MLP neurons of a small language model. Each row is named by its layer, matrix (gate and up: input weights) and neuron, and shows model dimensions 32-127. Each number is 128 + 24 x the weight over its row's rms, rounded and kept within 0 to 255. A neuron's up and down rows have the sign that makes its largest values positive.
Before each neuron's rows, "fires in" lists the words (lower case) most often at its 100 highest values on Wikipedia text that the model never trained on; "fires after" lists the tokens most often just before its 100 highest values on Wikipedia text that the model never trained on.

fires in: "been", "men"
fires after: " has", " B", "b", " have", "B", " had"
L6.gate301 [137 126 121 117  49 124 148 116 101  97 121 147 100  93 122 119 152 159 106 141 119 172 122 157 108 118 125 117  88 156 123 109 128  62 109 126 146 144 145 105 131 155 145 134 153 111 146 150 158 170 171 150 170  80 169 156 114 134 184 135 119 140 112 146 176 112 128 118  94 136 114 128 136 114  85 151 155 110 117 124 103 112  98 133 134 146 115 124 159 150 147 107 126 128 116 112]
L6.up301 [113 144 126 148 105 115 152 176 185 118  85 129 136 159 132 101 131 134 126 119 123 134 142 130 132 130 191  94 132 132 138 121 150  99 100  86 163 131 135 137 147 129 133 145 138 149 162 128 185 129 155 148 162 103 135 152 144 111 159 129  64 114 139 113 147 119 103 125 107 170 133 148 153 169 106 134 130  91 102 162 129 101  87 143 150 150 114 116 124 112 149 154 133 116  97 124]

fires in: "2023", "2022", "1993", "2003", "2013", "1999"
fires after: "2", "9", "0", "1"
L6.gate207 [114 149 155 145 142 163 145 116 115 122 101 167 116 174 120 131 173 139 104 155 150 128 166  99 117 119 126 127 111 137 128 145 124 119 120  78 167 173  90  95 165 137 159 110 114 130 136 138 115 133 114 139 125 140 123 124  95 191 105 129 162 129 146  96 104 120 112 118 157 113 137 117 181  57 123 137 123 146 149 121 129  82 114 128 149 150 120 137 143 133 115 184 134 152  92 122]
L6.up207 [119 144 159 185 153 125 136 173 157 130  73 146 164 121 151 110 129 138 123 140 153 129 133 106 112  85 120 119 138 156 129 154  93  89 122  96 147  91 142 139 143 134 102 111 161 119 155 151 101 115 139 146 138 132  95 157  89 157 147 131 122 151  95 138 143 128 122 127 129 124 139 156 192  99 112 131 114 124 113 161 125 113 160 160 161 160 106 142 111 110 124 192 142 129  67 148]

fires in: "was", "take", "has", "weeks", "takes", "came"
fires after: " t", " w", " building", " c"
L8.gate15 [125 155 169  90 112 152 124 137 119  93 103  82 108 128 108 123 148 123 153 155 141 107 125 143 103 125 164 107 130 142  95 156 129 160 137 122 138 192 131 163 194 169 138 116  83 126 141 113 135 107 102 100 133  75 124 129 132 116 105 129 124 143 118  93 133 112  96 120 141 126 103 151 138 118 130 155 131 111 141  78 162 124  98 181 119 134 126 155 129  89 138 137 162 114  93 152]
L8.up15 [169 134 130 120 126  79  72 117 126 127 107 156  97 120 133 101 106 112 113  79 101 148  90 119 111 117 104 124 132 112 105 130 158 152 130  82 138 128 142 141 127  93  87 153 169 112 113 156 143 143 152 167 138 102 160 138 113 102 116 110 165 134 131 146 200 169 115 193 133 128 122 154 106 144 136  91 117 145 145 110 133 142 167 119 102 118 144 125  99 114 164 166  88 118 143 126]

fires in: "released", "went", "born", "up", "out", "served"
fires after: " was", " w", " f", "ill", "ro", "le"
L9.gate14 [121 100 146  63 158 147 113 121 152  79 119 154 127  90 147 134 130  92 168 140 124 130 133 150 167 149 113 109 163 140 117 112 124  88 141 137 137 142 153  98 137 165 159 156  94 127 121 134  99 144 154 130 162  96 183 147 141 130 154 137 113 101 133 153  90 121 123 128 113 133 119 133  94 177 126  72 112 146 145 106 123 142  96 150 142 101 150 101 139 138 106 172 124 126 123 136]
L9.up14 [ 97  85 128 142 114 117  87 122 184 153 119 122 129  96 137  90 134 153 125 152 134 123  91 132 124 182 139 102 125 141 101  91 121 117 104 103 139 167 173 139 122 111 119 116 124 137 143 145 138 135 115 147 170 132 133 143 119 123 102 112  94 152 108 130  98 130 119 127 137 153  65 163 153 136 148 122 119 123 135 116 124 146 132 130 106 114 138 147  92 110 112 145 169 129 150 139]

fires in: "is", "was", "as", "party", "total", "species"
fires after: "A", "|", ")", "-", "ec"
L7.gate163 [161 160 134 141 134 111 125 163 142 110 138 132 102 113 131 151 123 142 163 109 133 104 114 155 102  61 166 111 170 122  48 142 135 160 157 107 128 155 106 180 136 107 156 142 135 146 145 117 110  97 122 134 162 151 108 165 140 117 160 122 183 136 120 108 148 117 140  99 161 147  71 147 152 129 120 126 128 111  57  92 128 135 117 139 148 125 140 123  92 137 171 123  87 157  99  94]
L7.up163 [106 123 159 125 136 151 164 184 151 153 185 140 115 142 115 138 134 141 142 107 144 103 169 105 121  97 171 136 118 123 118 141 146 158 134 123 104 198 121 130 150 100 134 126 160 149 101 105 120 137 122 107 132 119 142 125 102 113  67 121 184 112 101 136 114 121 127  98 158 146 108 132 157 107 110 164 143 136  92 106  97 129 148 107 120 150 129 124 138 161 161  94 106 126 123 144]

fires in: "born", "during", "known", "korea", "unknown"
fires after: " (", " K", "n", " D", "D"
L2.gate280 [143 134 105 139 107 116 137 165 101 152 135 180 112 124  74 118 136 116 132 153 137 113 147 168 185 146  86 125  91 121 119 127 150 116 139 161 162 115 136 109 125  98 108 120 124 112 111 148  91 149 123 131 161 111 144 117  99 190 117 104 128 161 134 144 141 147 193 105  95 159 124 138  98  92 142 118 145 140 124 121 141 126  86 138 101 107 143 136 141 152 121  66 100 116 149 127]
L2.up280 [ 90  68 169 112 123 144 119 130  94 131  89 155 170  92 132 118 104 103  94 122 136 150 108 168 127  93 161 133 117 139 156 109 204  86 109  90 117 120 125 132 160 117  97 134 126 132 131 151 144 141 127 168 119 127 112 108 144 146 137 106  86 143 116 157 172 166 183 143  70 140 130 156 117 148 100 143 132 116  91 141 120 121 153 139 103 149 106  98 110 106 163 133 109 119 115 128]

fires in: "film", "company", "station", "city", "game", "world"
fires after: " the", " The", "The"
L2.gate65 [118 158 136  89 119 120 109 161 112 122  90 132  80 122 150 115 109 104  89 107 114 141 154 152 155 161  99 115  97 140 123 143  85 126  99 124 124 111 136 158 103 123 141 129 136  91 130 150  94 116  77  98 169  58  99 164 150 108 150 136 131  99 137  95 161 100 125 126 153 101 108 102  92 142 111 135 150 103 141 113 113 159 111 139 134 143 127 188 140 128 110 192 117 149 137  96]
L2.up65 [ 90 138 103 132 178 100  92 131 118  82 104 118 109 128 177 110 122 126 132 128  80 178 119 120 167 126 173 101 137 137 137 140 158  90 164  76 110 151 133 163 135 146 149 127 152 138 102 142 157 133 100 118 101 122 157 160 105  96 108 107 126 109 137 153 118 148 141 146 102  94 138  65 137 109 142 123 103 152 108 114 155 155 156 120 104 153 101 129 131 124 159 139 102 109 161 126]

fires in: "2022", "2021", "2019", "2023", "2018", "2025"
fires after: "2"
L7.gate39 [137 112 133 130 165 124 133 134 137 112 138 134 115 130 121 119 132 117 151  97 120 112 163 145 125  85 113 137 158 149 181  72 111 105 125 111 137 135 146 190  80 117  83 117 164 165 115 148 135 150 129  99 129 121 173 142 118 121  79 156 106 109 121 162 133 137 127 123 156 172 116 156 115 191 113 136 113  95  83 128 130 123 152 119 106 167 129 157 114 117 135  89 144 141 159 138]
L7.up39 [114 127 140  93 134 101 127 147 139 131 117 114 150 101 145 145 131 121 106 107 135 172 159 135 137 121 162 117 171 103 124 115 117 144 111 107 115 122 157 148  71  96  95  90 146 116 109 153 127 130 134 102 114 171 137 138 137 115 151 116 123  85 113 134 124 117 167 135 125 113 163 158  94 111 107 129  94 136 116 142 115  92 150 107 141 114 120 128 138 141 122 161 159 163 169 158]